MLP neurons of a small language model. Each row is named by its layer, matrix (gate and up: input weights) and neuron, and shows model dimensions 112-207. Each number is 128 + 24 x the weight over its row's rms, rounded and kept within 0 to 255. A neuron's up and down rows have the sign that makes its largest values positive.
After each neuron's rows, "fires on" lists the tokens most often at its 100 highest values on Wikipedia text that the model never trained on. A number after a token or word is its count.

L5.gate21 [151 132 102 134 126 156 114 143 128 136 146 108 162 111 138 139 111 104 148  97 139 139 125 126 126 121 166 123 128 135 150 105 134 111 111 127 180  76 127 120 101 109 127 116  84 136 103 125 149 121 145 115 172 124 114 129 145 124  97 186 101  98 101 118  81 160 105 101 125 130 120 168 139 126 125 168  91 108 131 119 127  75 114 118 189 137 129  66 157 151 132 126 116 114 180 159]
L5.up21 [116 160 121 118 123 131 123 120 155 123 120 156 144 149 163 118 148 166 115 126 152 110 140 133  78 114 129 107 101  89  64 110 104 151 100 149 139 121 180  82  98 136 116  93 175 105 141 127 141 160 124 128 167 121  81 110  92 188 141 164  98 115 132 169  71 117 131  88 121 115 121 121 110 141 124 179  96 154 113 161  83 165 135 130 107 124  78 196 134 138 151 102 137 121 143 114]
fires on: "t" 31, "at" 16, "y" 13, "al" 9, "es" 9, "v" 5

L5.gate72 [133 132 128 159 136 150 117 141 126 111  91 104 152 121 119 116 103 133 101 142 114 127 121 113 129 106 137 117 134 120 123 130 119 101 156 143 144  65 110 162 117 115 121  98 120 112 144 118 106 146 101 134 126 140 121 133 128 140  89 146 150 184 143 116 130 125 119 117 125  84 171 191 111  99 131 121 180 163 147 139 135 131 113 151 121  89 134 137 141 139 148  83 121  98 152 130]
L5.up72 [145 169 132 127 124 124 118 134 145 133 133 155 139 139  65 134 117 125 171 145 122 149 140  63 136  81 133 113 127 139 170 122 136 141 135 139 147 122  97  96 128 126 129 134 101 166 115 165  73 127 141 149 143 180 118 101 144 147  97 137 122 101 146 137 118 128 138 121 157 114 104 118  97 123 120 172 138 153 161 142 137  97 115 156 153 148 172 126 112 105 145 120 118 132 138 105]
fires on: "b" 20, "il" 18, "ail" 16, "op" 10, "c" 8, "ip" 7

L5.gate256 [137 112 111 153 135 146  87 115 121  63 109 111 140 118  88 103 106 116 136 132 146 123 122 126 149 138 141  94 118 155  91 101 176  98 135 125 144  89 145 115 111 108 125 160 138 195 127  81 141 137 140  86 136 148 115 117 157 146 150 141 155 124  94 138  97 107 140 131 121 134 132 144 141  92 114 158 139 129 101 157 129 145 148 171  99  90 101  92 124 123 125 128 125  91 160 127]
L5.up256 [128 148  92 155  63 136 134 109  77 135 117 117 123 174 144 115 147 100 162  67 116 125 174 130 133 152 122 154 127 145 113 167 146 124 134  72 153 150 115 101 137 129 115 145 163 158 124 123  97 124 188 127  98 124 130 108 192  93 150 138 157 152  96  88 123 143  99  76 128 137 127 117 109 109 129 137 114 109 142 131 131 154 155 128  97 144 114 166  97 144 136  88 164 135 156 140]
fires on: " g" 67, "g" 19, "c" 5, "r" 4

L5.gate304 [ 76 116  81 132 116 158 121 117 139 113 173 106 154 151 169  95 126 137 106 116 125  91 152 145 123 150 158 130 125 121 138 139 124 156 147 130 119 118  85 124  99 151 161 112 132 101 118 143 119 103 114 136 103  89 107 159 121 141 118 137 105 128 140 144 112 114 126 112 158  92 108 119 147  97 127 107 163 135 143 145  97  80 133  74 206 148 105 153 135 152 166 105 115  82 119 131]
L5.up304 [147 160 105 147 136 128  83 143 106 152 131 103 147 127 104  97  98 102 148 133  76 165  80 109 141 112 165 122 159  92  96 147 127 112 141 151 118 122 144 106 122 114 117 126 171 127 131 146 113 137 122 115  93 140 154 156 144 128 123 163 118 115 110 104 126 127 134 103  71 169  92 151 116 154  83 101 135 167 114  96 108 159  96 187 124 129 113 106  88 128 141  96 142 101 125 118]
fires on: "y" 18, "it" 15, "ort" 14, "ach" 12, "t" 9

L5.gate308 [ 92  85 123 146 102 122 125 122 117 114 117 149  93 142  77 114  68 115 111 175 154 160 116 132 139 136 153 124 133 121 149 113 126 156 139 130 113 136 122 130 163  96 156 133 116 147 141  99 130 143 152 108 147 128 151 168 133 130 158 141 121  67  99 121 105 134 158 113 126  89 102  89 161 104 120 119 129  70 111 167 107 177 109 124 139 120 153 143 114 127 133 119 184 110 108  98]
L5.up308 [109 112 137 131 134 150 113 129 109 125 129 134 124 150  82  86 122  89 149 145 100 129 139 136 144  98 127 156  92 119 159 102 120 157 159 127 116 126 157  86 161 166 142 133 121 102  70 123 145 116 119  92 132 140 183 130 158 116 113 162 111 122 100  80 152 128 132 135 195 135 128 103 127 104 102 106 121  98 111 122 125 100 136 134 155 122  97 111 133 162 119 152 134 142 149 136]
fires on: "ent" 37, "em" 24, "ident" 7, "r" 4, "ine" 4, "ar" 4

L5.gate397 [145 110 118 147 100 145 130 110 142 112 131 119 155 118 137 123 126 100 113 128 138 147 106 139 104 137 117 136  93 140 168 137 118 112 155 161 162  96 109  82 139  78 114 132 100 177 100 107 131 104 182 125 125 177 126 140 109 109 126 121 111 106 145  81 137 116 170 150 161 118 116 146 131  92 100 154  81 132 137 107 151 153  73 116 109 164  80  78 123 111 149  63 117 104 151 136]
L5.up397 [135 162  81 164 109 162 164  64 171 135 142  88 140  73  95 154  97 101 142 139 112 129 128 128 107 116 132 170 112 126 170 133  99 113 162 135 116 138  97 111 125  89 119 114 164 111  49 142 148 120 111 154 126 121 146 118 124  91  90 125  90 136 123 107 166 120 112 125 112 173 129 121 111 104  93 176 112 119  94 120 141 132  99 136 117 145 132 123 143 141 121 102 113 129 135 123]
fires on: "on" 40, "ed" 11, "ent" 8, "c" 7, "r" 7, "ft" 6

L5.gate438 [140 128 164 142 129 103 137 133 139 127 155 146 127 138 100 108 117 132 102 107 142 169 100 133 129 104 174 133 114 137  89 129 107 131 106 109 165 141 126 149 151 121 164 134 152 151  56 152 113 122 147 155 117 135 130 117 123 108 126 155 141 139 131 118 133 184 141  94 107 106 124 134 127 105 154  98 132  95  94 156 107 133 163 132 159 104 116 142 122 126  87 140 102  97 138 172]
L5.up438 [ 95 143 141  87 128 126 101 135 116 114 108 145 167 161 112 131 130 131 133 120 175 157 107 121 143 150 145 136  82 122 110 138 169 141 112 111 128 110 128 114 116 134 105 134 132 158 119 121 106 132 126  96 109 148 135  80 107 112  84 121 127 119 141 123 115 122 125 150  99 128 141 107 149 134 134 155 106 174 118 160 128 119 135 100 144 109 134 147 118 125 153  83 186 139 163 106]
fires on: "t" 33, "it" 30, "em" 15, "at" 10, "ut" 5

L5.gate126 [ 91 148 161 120 109 175 124 172 147 133 153 128 150 124 122 160  96 118 106 140 135 167  97 157 196 118 101 118 154 136  99 143 150 105 107 123 102 121 117 110 117  96 122  92 168 155 131  93  93 102 122  76 139 136 145 149  85 151 140 103  96 119  93 101  87 137 151 169 138 100 141 138 105 114 151 124 148 112  91 146 104 141  96 147 144 123  92  96 112 146 119 103 151  96 130  99]
L5.up126 [102 123 139  90 157 107 114 117  86 116 167  96 124 142 130 121 115 138 122 144 113 163  72 147 134 135 128 163  87 153  92 131 134 116  86  76 135 159 132 137 160 160 161 101 164 168  84 133  90  81  94 119 111 161 111 129 136  78 154  86 165 142 101 152 130 110 124 145 131 112 136 107 143 102 124  79 134 130 123 145 141 128 107 118 148 116 102 113 129 146 155 107 114  99 160 105]
fires on: "our" 23, "ast" 19, "ix" 15, "g" 11, "th" 8, "if" 7

L5.gate294 [133 141 120 126 118  91 106 102 123 150 118 149 130 131  75 131 135 135 103  99 165 107 183 140 104 143  95 187 147 110 137 130 122 119  96 128 153 104 148 108 102 149 165 126 126 125 143 112 121 151 131 136 149 167  67 144 116 182  83 155  95 141 135 115 129 132 126  96 141 115 155 140 131 120  95 153 149 137 123  93 154 149  91 174 142 125 129 110 122 105 142 132 135 135 114 126]
L5.up294 [146 133  83  99 112  90 123 158  77 111 100  91 161 136 155 152  88 115 119 123 136 148 118 104 134 116  94 105 147 136 119 108 119 124 189 120 159 103 138 153 115 135 127 153 148 126 138  80 115 139 116 129 149 123 158 108  97 103 123 122 130 115 115 120 135 111  96 147 139 136 136 162 116 126 149 109 163 123 171 121 106 127 111 138  98 134  83 168 125 130 145 140 127 137  98 148]
fires on: "'" 80, "ed" 8, "re" 8

L5.gate124 [143 148 132  93 128 139 129 109 139  91 148 127 176  96  78  85 129 102  95  99 136 153 112 130 136 113 149 128 147  91 152  96 131 104  85 139 154 112 164 141 108 165 141 122 131 114 145 115 167 107  77  91 132  77 136 130 122 133 135 153 139 140  94 118 106  97 149 125 123  91 133 123 121 102 129 108 124  84 107 141 143  90 160 113 126 122 137 121 114 101 142 148  97  76 145  95]
L5.up124 [114 122 111 116 136 154 138 126 151 149 125 152 118  91 100 109 101 154 102 147 134 162  85 174 111 120 158 148 113 146 120 178 155 140 103 159  93 137 139 124 108 129 138 130 166 127 119 115 138 105 129 126 150 109 118  87 148 107 149  94 109 172 139 138 112 131 132 128 129  61 120 146 117 108 171 104 161 100 124 133  87 144 160 149  98 124 146 199 131  66 159 155 109 101 152 130]
fires on: "ass" 18, "ou" 17, "if" 11, "in" 9, "oy" 6, "our" 6

L5.gate181 [138 125 121 137 120 145  99 130  90  98 155  76 117 142  97 182  90 108 124 111  96 155 116 106 127 168 133 156 161 124 120 134 113  82  87 167 146  84 122 167 105 117 191 114 160 116 155 129  90 125  97 129 111 154 151 120 127 135 136 129 105 139  98 131 141 146 109 169 131 123 140 129 136 119  60 142 135 122  87 113 149 164 179 120  95  84  47 104  92 160 128 128 124  94 141 120]
L5.up181 [138 115 136 123 112 169 115 130  71  98 160  86 157 144 136 135 122  87 140 100 129 135 105 109 130 118 136 133 177 118 121 104 175 111 118 159 137 141 153 170 141 155 144  89 111 127 138 115 105 114 134 128 131 130 100 120 156  75 107 161 162 122 119 140 139 184 180 150 140 110 128 144 179 135 139 115 144 169 118 166 130 139 120 114 134 104  68  89  93 174 107 113 127 106 122 131]
fires on: "b" 50, "if" 22, "." 11, "g" 6

L5.gate196 [121 183 130 145 119 122 118 138 158 109 138 135 143 130 106 111  71 168 132 141 115 167 162 157  98 124 140 110 140 155 113 104 110 124 118 134 130  96 136 154  91  87 141 113 123 123  92 141 117 141 154 141 138 104 135 170 142 111  79 160 176 122 119 120  83 142 123 121 122 137 136 128 135  95 112 134 161 147 110 125 115 173 148 110 122 144 151  91 124 128 149 138 108 122 119 117]
L5.up196 [157 128  90 107 117 100 108 162 118 133 145 110 116 159 118 148 136 115 162 159 121 123 159 126 105 169 156 122 148 119 134 152 101 155 113 137 126 132 124 116 100  79  98 147  95 125 168 145 113 140 136 117 123 109 118 130 108 120 122 155 134 104 129 132 136 150 116 123 140 155 118 141 154 119  77 149 158 153 112 155 136 146 140 131 109 127 150 119 115 148 147 104 134  51 144 159]
fires on: "it" 74, "b" 5, "n" 4

L5.gate189 [147 119  97 105  91 164 146 120 136 145 140  76 138 136 145  82 127 140 138 116 101 111 132 123  83 129 124 156 162 137 117 170 136 132 119 134 139 104 164 117 110 127 159 108 136 128 117 146 107 129 144 137 112 141 140 105 138 110 109 155 141 149 129 129  87 114 156  55 119  98 141 138  95  97  99 143  78 107 151 153 142 120  84 162 139 137  88 120 113 127 110 132 122 132 182 158]
L5.up189 [ 85  86 136 127 170 166  73  99  99 120 134 126 141 140 138  94 154 149 129 138 118 140 137 126 127 142  91 145 114 141 115 149 156 126 124 146 100 141 133 146 141 139  98 118 119 164 127 150 132 154 135 105  68 144 106 103 124 154 146 159 116 159 111 132  77 141 119 166 133 117 163  82 118 123 127 195 147 120 102 128 104 101 106  67 139 131 128 115 145 167  83 145 140 125 112 108]
fires on: "." 29, "own" 15, "ound" 12, "id" 12, "ist" 11, "ly" 9

L5.gate48 [122 136 130 173 147 122 141  87 153 130 124 119 152 145  93 108 122 122 124 107 151 125 130 157 145  85 139  98 134  93 123 115 125 148 140 145 150 110 124 163  95 146 133 117 140 146  85  97 133 113 116 126 153 103 126 170 109 132  99 159 101 118 164  76 110  99 118  93 150 101 129 138 126  98 140 136 154  74 133 148 148 129 188  96 117 148 122 158 110  79 156 153 123 153 120 118]
L5.up48 [117 124  97 170 140 164  86 103 102 125 107 155 121 130 101 118 163  78 141 164 147 109 109 127 136 124 150 154  98 142  84 132 142 100 118 153 134 114 173 135  98 122 121  90 110 137 160 126 163 129 142 111 143 144 124 123  97 144  59 165 109 134 143 133 136 142 128  96 177 167 109 146 113 104 110 152  81 130 120 159 131  97 139 100 125 109 114 176 120 102 127 141 131  77 177 109]
fires on: "v" 20, "l" 16, "uring" 6, "r" 5, "b" 5

L5.gate240 [ 92 158 134 112  93 136 132 101 141 159  96 124 132 103 141 119 144 163 140 140 134 135 108 139 122 166 104 149 111 119 155 116 143 133 146 136 110 157 120 109 114 135 158 170 118 124  81 105 103  92 142 118 168 135 120  87 156 132 164 171 162 141 125  83 108 148 141 117 170 176  95 124 106 116 117 137 137 144  97 153 171 121  90 164 131 131 115  95 172 135 161 155 117 157 128 145]
L5.up240 [123 132 111 125 140 145 105 157 124 116  84 125 157 163 146 134 144 130 166 106 150 135 146 126 148 135 124 164  96 137 117 124 180 128 170 130 103 166 141 112 143  99 176 156  70 145 100  89 157 108 108  98 191 150 144 135  98 125 142 136 155  93 101 100 115 122  99  95 152 160 121 125 193 124 126 121 149 135 113 144 119 159 157 128 104 146 127 192 108 125  96 127 132 122 118 154]
fires on: "c" 26, "y" 22, "'" 20, "r" 9, "ur" 4